Weights of a small transformer language model.
Size: 8 layers, 6 heads of 64 (3 for keys and values), vocabulary 28790, 89.1M parameters.
MLP neurons of a small language model. Each row is named by its layer, matrix (gate and up: input weights) and neuron, and shows model dimensions 512-703. Each number is 128 + 24 x the weight over its row's rms, rounded and kept within 0 to 255. Numbers have three digits each. A neuron's up and down rows have the sign that makes its largest values positive.
A block is one neuron, or neurons of one layer that tend to fire together. Before each block is what it responds to, as a language model described it from the Wikipedia text at the highest values.

Description: Closing tokens of units
L3.gate590:156120161121135107119111142112143114159077175108088156133146146153144159178122155123138126095166073113118115117118158115136114132087122126128110116153145137112120163113121091095113129115093189146165170122131089155139124120188111142103120127120140060144135086109139141107133151101147084144151102132110119141108127144155146140142156181089131163129155151145145132125080153113110153185121090125124156129117151164160125162135165096142149122132125131114150145147157113108093142110125117146103093104130128133142086166083135096122152143130145172100139124149102124120118092123110121122
L3.up590:142169175155109085144126132096153094150122147125125144110106116160118146153113144136145083104149107151152075133135129140125069134062153100116103167090186136106145142162109087062118120147091201161140141108089078116111158122119148109142177176095159120151148126120111181139094144121134084143108146138123117112130132090144144107128132131123138153129141119133122100123116153157131128153123105143132143095166142168172137135097142104136149135117116144131114155141184119123085120124181129120112097132116113142165115166122118118075125117098132145124125134103154126149165121095166102136
L3.gate978:140151146104137112159158129080148182099142114132107148137146100123206127157115178142160131147139083129132136158146119122135145119094167133112159112130096117106129133127148108120167104099139149097110152115126113155164158136164151115125131147106105093175121152144096126093179135109095134108120162100156111140106098132108136114117147149110075150154117146105136079110149122136141117131144099106129119074121129168149162136107127119099135088122136111117137158152148159130083097119114065116116100164160151110119088148095120152121123113133144117088134124102134061143133124141133146118
L3.up978:147129121109108111124132132113135146135162113107083120084097177135125140121110104110130116148068153163088131091151131075179145175128142101111136103120083144113176117101163105114161147109151115133115134095154118138144066141160144118139177165153090135073127116134129158111131142098081115122157114096143090162102154129130146141152101139130158139170142125110093107141094078103147121153150140146188172153151145117134121125112113153131132110112135111120143110118116126125132122130152117114143087115187189101176211113122155116135124115141142137111086114129108118139165155131117133161
L3.gate1340:122121139097103110117132141128169166147144155165151117148128132112110126116117133134123160137108094150087114148136156119140113138068156133097122158171131128085097128174148128121107086126102123103167123107123113144126101118109103122145104166102080144124138171156153131140100186120117116089128138118136132095112120108132134126129146141121146151123142144119060120153145129138211134127163154123143149136103128095159153067127102163127155087130109114135130126148087154109125136115119126134162082150153158164134128088074102141072153138160096122110085145113157095104104127114127126094
L3.up1340:175123128102115147180140130168143124139102112123103100123148118102113138081150109103174122121116102083144131106166088117142121139127092157128123140146127127150131080140134134143101114084136067092129112127137104130150109099103130093122139127124125144118131126154153140137125136144164132121128107140129131149137126139106134075155092116172109149157144150092124144122138121112131110159134141153111138132108141088133118129118117102133114143136146118116133119091132125136146114122136163118141135137145107147136172133130120145160121111148120096175105103141145118139111119127121107115
L3.gate1362:136162133113154122107165132135169109162062134110145116106117102129192179167084104106137135135108092110126122102123168096126125109103109130113103122162116167069124092148120127147153092146087116163139146132118114113143147108113110122146127159148143110123103107106148135117167133155097114151146146124150159072097121110130153147130122136133134112106133140135126132160160184110188132117141078154100084118119125139133113114096120109099124115117094132065127145118123146078116100120131147175109103152114141130156121153087106117150136119127089109117103119141159170147096152152126117097
L3.up1362:119147107136100120086085160136135123142170175133082143118135093121145151115146096143154131122117131148140173136132134158118144150145157196105131123133131115148154137109162145149147112132149134137131137155119110125088142120119132126165137122141117071178204090115123206117160194151149157130137168150151114166136143126126152100159159159124144149123156143137115124157120072093138146127118164120146120180122168126107127134166085148138134110143106127136152127135102141152095112133134111159150104125131142132153093092125120161127120178146150143097143114160095096164143086079061120107
L3.gate1371:118164131108112126109114117151118113122104127125109124122113162107100130074092141157131110132102115093111175155162121095104163116131147142113102107167148153101105109142082180147143096116121135128097171135150132131122104181083146133113098109099136108121145128124127089115152126110114164153128107094131124098106154128114133151125140169106134158108125107169148135101122143091125138129116135137077134113123141180119115131124146113147139110121134115151112116091082118126156087148136117129123128160120101119167111130155136114124104128135123114098134104130087111143131141095141118127
L3.up1371:160168081049086143090150095106125173149089151118140122140106151157093167153142116108118128141168143101132102126136090138105155087118147125127115117136125082096152137131131129135153141171096157174115125102072162138147159164155081114140148093153154121107105142131090111128109122185130100143110119158107117133128115139102152130141093104135128132146064102130127129117098094168156132124162113148168146116151098089108136148138109110108072105134156170110168129123140167121165125149159126156064118148162125119140123158125144138158126123157139129139136109141144169111096116146153130189
L3.gate1698:135140159103094172109118121155085100195131122127123125129161146098085148163111102123146167094106087109101169161151116174087152115147104159117149086150112115118164131128117131095097104130118159140118106162115115148180183127190139109127165089123120107111131140122127129083141120112134118153097142086109178102131139172151122174142114144152154120115140117146167160187128160124137136140155121136118123111131100119136140141105138128121098104110096143133136090131129147106106123119174108137119127181169105119146141130110089123126188126132133110117109136160096113119145127130113115116
L3.up1698:146165111090116125143145081109161172120186144156118134169140158130157120107125126138118143153199123150159133118168073109100135161115124136144115137097134130101131117114144129145123092133150113072124136159178078064121166144129109120114122121154102092154146116108143124144159102154069117170132176143147131128071133148090138086122127145142127126119116137071122115093146130086129136139157117171174107141135141131159155101181143103094121144120113119087119147137115117095156110144161155127172124144098119142089111134089136134170130109133157155082128109133130119149091156110154141128
L3.gate1753:137135188099134136108145140152130100177096100117142119122141160122134104159105116135104136082149176121143119153114147130116139106101091164170084104142109135152103151119093149077139125107148128116148140138140123144126084150132123154117066117138121055128072117122125168155153119126106098127137113078144141117119151136116095157127160150091135109128152170104103122113159151099145144115107132083111107120077106121138138142139139163088124135123097115085149155143121125090110117126132138138104114124111125150133120083114124119123138162105082133095098078151111097147164123127117151132
L3.up1753:147162135128139121139108118163132138103156122132121117153130152141165140192138162107145099168164128121152190089038116138106100145146157150141156093107088131104151091091145078122153096136093129100134153131104105109096151130126127122138115122113130126153099101143104142101106155118170158128107123094123137106136096131092134121099142174068102157149150135124141115144118110125136129114129151147131121154121133129083144138101130082156106114154090102121135138119141172150117183104163124135146113126148085120185141145059134121137149174162098135126110150128120145183184123138138093133
L3.gate1899:156089100112087121158121102116160123198137124116112134117149118132152104101129128119155172144122137165157170147154130124114125107142126155137106106131183104104083121124131100124126112122119130175093099129145092154117138143147109138144135155121108129182120131122147107116112086096141162163123131146125125131107129104129139111172121118147173159114129147107105089155106098137124175141127108148177113157081138129104095144155120160106127144132127125140122116151112147101132130145134117151120117152121143159152114160102168128143123143149142134123101112101105158158127125117124127144
L3.up1899:156118152124110093124146137127104099145102124115133079119138063131110153132133076123079115150106118115096134154093145134218200160151105124113094118136115169180146116118124114151145108113133112123137111132152083149136117064143120188116133145120139164137130079099147160122115116079120130139131143127109143154149142140076172117132136172151178129096139146153106121166146097101133118156146130124098144153140115134155151162125122133094102093129107110144120107119173127152148146138136117130162118148150174144141142137138117186092130148106143093091107135130129137137134131162072119098

Description: Decimal point in coordinates
L3.gate70:107092122099110140118151104140139138142130177163108173130111084105117117157122112117143115157168152115120131142134149124117159170130117122096102146124118135117131138100149102083092145132148116124120149115149149168144097156145104095126128145159107143169140155165141134140108148169102141168141121181132122118101128145144146134131127103106112157131114090108114140156097130121143104159138108105136148115168085114145126133145133088129134145105137124142131176122161148107164112134157121105133117150089132105132149146137141067125136122056131132101150165168160138133137147120132148145
L3.up70:098110103114098152164110089153135097126113129127135148150139148150115100095115137154160137111126181119100142160081086112093123156100121107108138127111136144117133132097128140119107127119161151128136166137154128124165130111136169136088126166117104127127131146129127130160112119144153167137071121116148057116136117168101115099090102122128081141157172137136153124111105114132101090118142097154141108124110101129116120098163119107124160162125155108137133153166181114168148135117115143123106119162115079121143124130086166088153123103110124129059164127131159134175127141114153124091
L3.gate84:123152179100095136117154145148139121147096152126089139137096099123131158102178131127167143143161120149145109122175132157118147102141090140143105164128093104134154131077155135130156125131130134155118082108146159112147123136143126111151160111158108132100119118157102122076154114135088142160148142128096168115118166128170139130176115120114124148156097144156097144082158112103138119127137116138134089094126137096162174132158116119132138125110147126167164144102154103109084113160175141140153140149120139134141116090104141136133132115142144143134144158152098126127150121134135145135
L3.up84:107125134134152149120109139137131118156151129155147161172109130142138139108102124110122126181115127121111110112165171129155122154127157094102167113111129136146087123167122090141154100155116146117133105132147126185122092102077162120107110091157119118134126098103146119113129125139118108163131067140132143146114114148121170149100162154111083149122158121113134123168086156131104142154135064119103142148148119175103117136158155154108131106130160114126103115140138124135160117115154106140125130144138113116130147157175110164144183143114101103151088168132093194123095131140145083136
L3.gate99:132152123115108131176117146125110126127154139119116132128111129085160155129167067130098143151159120151175135128131149142131097112149155121112143089140099140116121142137145102133226117182157138122118110176123115128103165093084133080146156136160116135129110129125178128127104133102123164136150119166099133154089181099118137145129158116147096138082097145162122123163132095140175136119109100140120089133125149120131102124099115123125101131121127098111114172126123122063109127124139110114152137160140104142137119139116125124145136124095127096156102168113142109124114132114128145123
L3.up99:100115132107158148137122146169124141095108138152171131161124137104115103142091151146166128123113121156146117112136171140180141156106138161121147206092117131192135118143146092143144100130145150195139106118157136118128098119130131107150141166127101142123155141132147110102156095163136112138129110172137158108165124144161130114094097135107141109134111124144116135135086124110122135144129143151094147153111108182129105093106141151063145084128139093156128118143092092098136105143121178071109119115095120093116097104115156127141149145136114127124120138161161163140072139131140139116
L3.gate1209:074158117146112114105151136141096149172142124096125116138112136114122125140124165104136150099141112063091154142139129122096138169137162115115113127148092066119110117146108150114141082116156116116135125111129183123106155111170157158146120123167082108108116132090109133145132128136095135174140158086127135119134078100126182129098180149090164138083135142149134147115120140100170112135126155112124162120148083141131142075115120154108157126097137101102135144102156121128123135139140111120140107162140128102177070123131139150132143126128126119118045154146154107095123146145113131115
L3.up1209:124153100095135156126133144088173139137106144141126101095120116130141142084113130110100105109134130121136131103096092133123148144160121124133083077108116157113185133121113079198114186120137116135084122112110121146139110112091120072168151131157139148121180157118179136089109143136145107174151137149084105135120111138133114096169138080138124139162138127136163076123126132107105127136171117147131160114120135119078134110134123110138132146160125126079117151081130179093159131163150122160149137086131105112130102150138179163130127147114148121162154119138108140116136123116154094125
L3.gate1478:098167157127115157162178086097131113102105158095164194105144127121132159135143132111165127100159153137108124101104162159048112144126162113105128108135146112092093132107143135136161114161178131115106120134106155140145146134113117099100103135139087146145108169156151125125126130123082110145106121145132126127135122116121140111111160146102187114158146138107135072126138108122130116095091123098130125157163106091137228143112094090127131131147137112118106123110112150121126164127142145105147109101109123122131132152157124131106133128117101133093105162146109136127127143186150127126
L3.up1478:080132145126113117087137091098086131141134148155124168135111119119099137134099144122128102159148132100176184114141160110115126117139142154144145126124131122121151094093186096125105140092158130150151108141127113144130140166116169139123139153167091133079175116127132101105081101141151142149148089127120141125117155146134096108140143135124113148190126112151134132173153108136120107144130115153117146097121117099107127082147083150119163124143164084158136115096119102091153129126114148128086143110139116128129167120124114130099163187144105147118124166144123136103121160149130185152
L3.gate1483:137141127095127138152155123124079095113094101101155134105118117125157177130149128103092131153110136087112148126117141124099118118156180116101146060135090132106113141133137115132156120164122166131119132146143104107108186128111121112133152140145076119145077156126092122123133137146112143125140081114157121141123157124056116138119162136119141112105132119154136099137181140106161117093142143137127137124105098132062160096122133125123130128117125101128091130122162119098127147116125148143114120114117151140148114140106121108081136142141124114080107132113152159154130173105118122145
L3.up1483:102102158166149138077130143134168119166111160166097120131096108142107175112168133100133136121160101114118159115141138143111152104129096130150126183122147139125120148117150103120102115128152186126114101156135090154156144137125153145150166130127111109138174140156102091129111109142123069180160121143134113108110145150109170125162100124160124182132136095190135163146126161103164135107150162130144091099105096131079143145115124153107131120141127132131160140119118127120115108150139124130103136139113145155107160131106121061113134150110096141080056162209110128091147137154140175149
L3.gate1605:091125142118144100114150110126173095152161125139159133077125109110135159168122128102133146139183118104112139125120162140146090134122143152107138163122119125152137169152141100078106112093125169133124112097137126125127140130086129113121116132112131147131143136130121118138132147142067116159133154106141137137145142118158130147160107133126120202138132137122126075146164118095146136114132143128155125109106117139157160093130101107129124124080153134094100147125133147103111108169121121120136126100100123119156130145109129059131179138144094095114125166103170139115120138165132147120
L3.up1605:118150178142115085133094133166108135146134157143125066149156122149084135135105157143185140151152122141108133156131118138142129151103139091135109134105112123106131130118109092161115145120153146087164143148093127143129076155120149146123124095104125105081118131131182077106124145109141140121158121119111149093146113182148135093153171140123099117151126069171127164146081142086169144103101155139112141141145119068063125069111120146136111140114108145131138116145130102192165153092092141131140163135113155137110114114117163103133102129123126127124097124134092132127156121110178120101
L3.gate1806:151169133107132153109128149147092143154106152140115144124147095151125162107103138110112154084118128104101155158141190157105188141125140130116144131139115155128124137109153142101094141101131149145119136103187122169124097092144133178117122113151119118118152147148132129130118125119149114145126104142079091081178120086135198112183172136075134126141099128104120147133107195140109134131107126113125097152170093125154128093106155117160139083146102046130134127112183107132105125165135113126150125119115113137176147115102124157121170150080126118103131181116144112116132117093144124115
L3.up1806:067141074120125133104116149168137129134146130133143097148146111123110192130128096120156102125114124110119133146127176108135153133143108105172160158126137134130145153121129082157124103092091133115134143101164148095170113107132149069122172079134142085113100127139169087142138150114119091149165092153066146123127093116107112140149100112131135154143159080121124141103134146113142136135100118185109109105125133073092118095124131148115100084136168106147110088141133137133146174100126131111116111131137118115118149117104111102163126090124146104134120160138101185143111133080151145067

Description: Year digit completion
L4.gate8:157159161146104139138121099123127125171180104107092152154142115112156168153131134167118137176167142078134104111130125159127095162137134135126153123118096141141141131129140127112155120165129137134142125119115140111109175101079087103115162141148106122133127141150118126124130134115100156141210130083134115163165098091108129152120113177101127138104186138111132127158177101133119117120142113139118117104167093137135146083083103140091092114100090117118107117124156151148100179125171102144138171103127158105148082106115112107124146112099132077095122124104174114141139148150099138149
L4.up8:085125105156135125109104139137148106124133150137161114120147160105108120040144112123158129137068153095092125136112120096136152159150116138112122109089119102093128088115125157150132148144147141111132114110147139123180126118125183124180127120184147075102104119113126120111164116115075135125120114102122119066129113127158108117149177142128107109160112119154153133165099145104139145103112109134112125153114146146126111134113133133129161141154155102132170141129114122129048127202123107069064132137153116138127093124113137126150111129129126087139095109156108128087129121111148135135
L4.gate382:110120161127120072163174078128134113138146131135128121168117115121135135174151124142116127166170149113121108185086126103095126119110119128141168162108124090106159130119131146124145131166139173137156104135162127147145094124116113140139130099129161092109097141184160148128128137172122157152124121094115134146152097113151166119184150132121117090132150138129106153105159128125126102146156172117087149097147119181113154130114107144160114114175130102125175097128171120146142109146117121149145126086106166098111112117137137106155132136156155119108141129113133126105129154130124152103
L4.up382:078123139146126118124076117150104100108138145138156100125147178134093127078115143111117125116115112115132134156135106134158147085128183138114109116105159115137158160169133125113119140156140123132132138130135152119113097127122123136167089146167100101104120108108156146102163180152113158103178132106119094088122111121167182104171126164146163140094096099104102115166144111134096132084126142123134121120132120127116109125123119136087133114126179159159144134121115102125124132114159131099083115095103168129167110114139129133129132128080134085126105136121137109167155126130085110121
L4.gate1223:117102171071118140104167083118129105128145151127126117123156130094184121131159095132114179132128155094120111106102129145153117103085097133132109091161114103106179140140111158150164148146136129152104123105140142126126182104115107094173180118145126159095088165081078136144144115126080149146128085142132095137103164149109081137150092133158094128131141168137124123164146132116122132128131097132135111105089137136153137081148101103116108113130129099149149110128118169125090135116106119139124144118095127137159091156139114143138108090120114105148130160116126124128137157160119143092
L4.up1223:134162140119185117163127110171149110141099106141121105164135142120116169140140139138136129103093161128139163101127128130157139134151128158157117149123124104114114152154104158116178149121133141120122177102125124137134136092143153095135115101164134084142112169122141108129126149142081126109133141132118165081107101093137138144133140168136128126133136126147157172199135185110104218114111093141109108146142146138112109135130174090102098156125112145114150145140125132142122133141133149107138144130175135085130112073112132102117148116075145075128106169172116122115183122144109165097
L4.gate2035:147122141154162123129124095152106122133128140120117122120150127142142128136141131155173137119155133147125132149099125127163116189128112123144106131121121133152121154108097108077159103154163142100130108127139123166171129126171137160097126130117125084159094128168138146123123104104093108163116170117084102124126102129139130166113164142101095125113158092119148128150123163120082126158124119146103185130137152116147125209113085119141136106134158077148116119110107079181134117140129107053117118142145132096105110110147137147122132125102165139135108143120137122101170125138138124165
L4.up2035:129144136133103116096112101133192108109128152151104106149150133106126126132127129149160140132146162119153127146120098157126126121117099133124140155136126120098092140148144147133120092152159163132158146129113159112127147075099114167112119138129138136160112111132099179137165126154056186146099136092112122123136146105162128123101140137121139141150145109074139130127152111124133145131144131116106124121132121127153146133116179116126124141097125166098127112146112134149108127129125164107103149113115120146139084140117138135164099098106123118102113103141131114142152131112104123144

Description: Coordinators after modifiers
L4.gate179:137108106146133129111130112123130110158121142118048114141107101126141101124107116112130144115105128151128138129150120109107162117097159116148118094143163118143160110134172076147159099126161097121157155099161109120152086104146132139155110144155149097126072134108156135145158124103097141119109180129114125143124126123144157116074162085092074122122108106164121112144115137116109118106145122096115132132115172170098098120112107148119094115110145131097088156114143110140133163161116172154124095162145087099133129144145128123114121148145108114114140088095104139158149125097121121094
L4.up179:145096094104111100137105138087179128153109158196149157149114121161109143140114113137113122085136108152171144115161096081125138092114133102088119135118137130144111130123145174092129138128120169150147119144136158088106150140099131112149160100116145121165096164126144137091149145159162155147120139148157143132131148157149135122090150136106146152111128140142152133138156124096157151106108124135165126124136117107150137155156192096139119117146104159119125132139097154114117116167152138117142111123095131125116112111122162151179152120116136145119138130129102102119082148140120095155
L4.gate469:111134148123114103130102147081114132130155163142107133094104135128127124145134136125131149160142091139168144163133148131125109122127139143088081133108143107143138123098113122146103115107158151111095124085177117157106120148100165122176171136103133115117132125144174165140119159127128161148168169144154066151143128142101107099109124122137116126164130147127082120141139105117141066123138150123177138086106157145176096156162144109153153121126133115124141102109112126153119140121136108132147093158099118106150124139107143112161139123150109133141103125114113130163111172124126122129
L4.up469:083149141114125123171121135088148135131141171135100164120134102138135108173052136144184091146125115132121151146178147114120129159117138119127122121118126089116083118114124106121149076096118138121149173125132149132115078184175122131151091174149131108182146087130159146132171136129115129153141171116176075098146141104140184115092171169113116144113142138124116092165175156105144119105131149128153128138128136163183145168157148102101114095074132118093118142161132118156095103173134142147134095149141113120097088135094138107125131140142084115106149136127130088144120149115129133127
L4.gate1208:114132135125084134106096142111162124120101172133125142124142106165095141106166084119122135109128097109109117178135143127090160163115157120142124105138163121159137136152130081128147113137138122144125111149179113106170074119136123148160139124126107093155087083139150131124145093130087088162147063156132153114104136159146143135104144143065092154144142121184119117142132131114115126133108102122154127129122139109143092163110133134135125153147121120121141111154096095146112102135142121127123119126151116131111136169145154111125099187151131168113134127148084128123169165090125160121
L4.up1208:073096138153127131181086152103112129103152134138157112114148116146127070147112117103132114129101117103142133175139183082133161131105120119122085126129166123138111112113120107144174153087131116116163112091140097141156097103113165141118116095145156141131126105113126117090111136125098114083132143140126095142190139127140148139143186150142138125120169138120137125111120125097119123137081130148114117104144157112168123134147123157109131147153125118130151114130128113145126140170097168115115124089137118086143109169122151139087099129134093089121176158086133145141137120152146156117
L4.gate1522:117080145182150134154121118113115141111124139136104159123077112188134150136143157114174122134156088145116153146113122155066060140114108096153188139106145092136113137148128123118170088124164121112144114131177155113121147126120138148100120161109129102131090088120106127124133113078104072139122111126165121099110143096112111137134123154084115109121145095095109093103153110123134130132102121146135124112145123120139160099131113120130175106123129127155127104180135083138100145149115129087127114153162125106106114143133132126103101134129142182143155123104114133101113118136176098154
L4.up1522:148155116106146106132086189105124149167120153129092160139100113149123131080106109127083135094144152126074166145149124098113107118109113084120120114112166100123109171118148048151125112090149083113127117103141137136116153098142127123099130121136093141192109145115176080095129111130126124110178107090110144192114135151158175098101142135130106149158116141101125147127165087098147107136146083148151128080139138120108120119127123159100109143136108123097140143122090089130125133126135137133137108156127105136123150160109152137111097154123160104112128127136106127154160153126111080138

Description: Early digits of years
L5.gate299:096125154123121107146169138145089152129068098125111150086150136131154123148132117129122115098149083134122078118091116076122115095151109138130128138119163126126146140081159142114139151131130108090148157151119153143099125090102119144137153079140073136090104126114187123113142140082091125149120094138130127161153166103148118127143124156154125132108154121131107084150128120091143107151155092115127129079157100126089109099095101076108110077130088130163142117160175103086094095095054095150149140124135111149094124133125142132132130136126162137093126180128113132075100136153104128125
L5.up299:144116129091151124074109083119154129124129148155142105162105152135103143125137095109082114176111136083116089149117131136105149140131128116108112090151126112150151090111109080126128123146107144154130084116143122158138132136105127123131099146081184131106136136173144115086089137136150183120139139140099124122100119168127137136083114108130103117135093148153125150108152125175151123141129131147154152145084172085088123079141087103101085179125131083111151134141125159138144169151124132155110115170162108125082116168108170107131109151146122136156138119137144117120150133104113141137
L5.gate431:132162140102119149111142108117122144107105140135092166109103135145157179155099148142125160152172129140129133152134130136135107116103095164153154150122126115120121145109155120078158105106149174132125111141148117158144094068180124137140123116136119106152137112115138129108127088111121146161163090121125112170083120130120111093142099131137076146163188124142088149132128112107096110146149102138138138123175150169125142100156134180128074082149125121180069124104155113163128130131128109142134144173077133117122121148112151099129152127173114128146148143099120121101145124083117115132
L5.up431:129122149110129116099123128123096159121156143141113143135092128154109117173122122120135096123165139167092142104134136145131109134127158149114098127148119160119111106094144123182078074116154100110100117172123131143107107147118110143132130153100116103127149130121119117164093147119155126132107109152119131185132123113100118116118098126135160134162176133166101130140077097123122060134141117129124139127101135147112109136156091105104120157095109109129099159129160139120174131117148170135133107155097118084111161168119136095096121174130106170126156127139119137147148165123150166162

Description: Mid-number digit tokens
L5.gate1133:128176158093088128134128124122123101121121112086145099107161076090174151149155154085127183173149102123147123183113150118159087125131114147123128095109128154081101117127131128131168111124163138174135087102090165087139174151103146100125161114141109082109123091138117108132134133189087141132152088160125132144099164127133129107152140160133086125145099163169135117082152116085133103103098143131080115075183146139139124083130152126144155071137116125118120145132129173140107107117166113144110147140112154116126126110148107140113104105132121087116116138132104149134138112089101132108
L5.up1133:173167143180132109142120124101122093165123143146108090112108159117146112117119100134102119162128144097125125105149136145148124116140162121094134125133116122121098178116127153129140141146139192125142119155128078170135131098108149117144158081142092133149107123132130134151125137143152112110102114174121101134133117157100083147108126118129110135104125130127097115170133124152109138129087114127160119125141127096120164143099151116123146124137149136142129113126134181129127129130127105108115121162165169147131099148126111145210136098106102043100129125141144132116144137149092122093
L5.gate2036:176171154131152159120118140122193097132125138157117156139157113133168158117149164184148178126151127078109082161137137108095122092115150148149117133138098125116137120132125091134144146169141122137123120117148094161122124155129133135153180143133108123139175104106127140106152094160113109156154120154145114091102152135115154134157135124082107157125143148127103111133134135086121144128151106133108098169133129121127128129152141112126114083125117113150133167105124120104088150125121110118105137128126161130143091131094115126143151122120135126096122135108083110105155139133112092166
L5.up2036:105144103094131117124126139112138111150124145124157103141137115121129100120117128133112140145114139076136128137107107115175114122143136090156117126104109153100136128120116159144130162113144135114137117105141142103137156154107195095149204125146161167121107122149100127154134172135079121147159111156134116150125157141148107123117149119142129135124134134127158102161125144087122122131103118128122092119088092116178113163140141115110147118156167162127168132089111174148110117157152121104088167114150104123091108103177130151120080077088137070115120144129108129130160105083117126109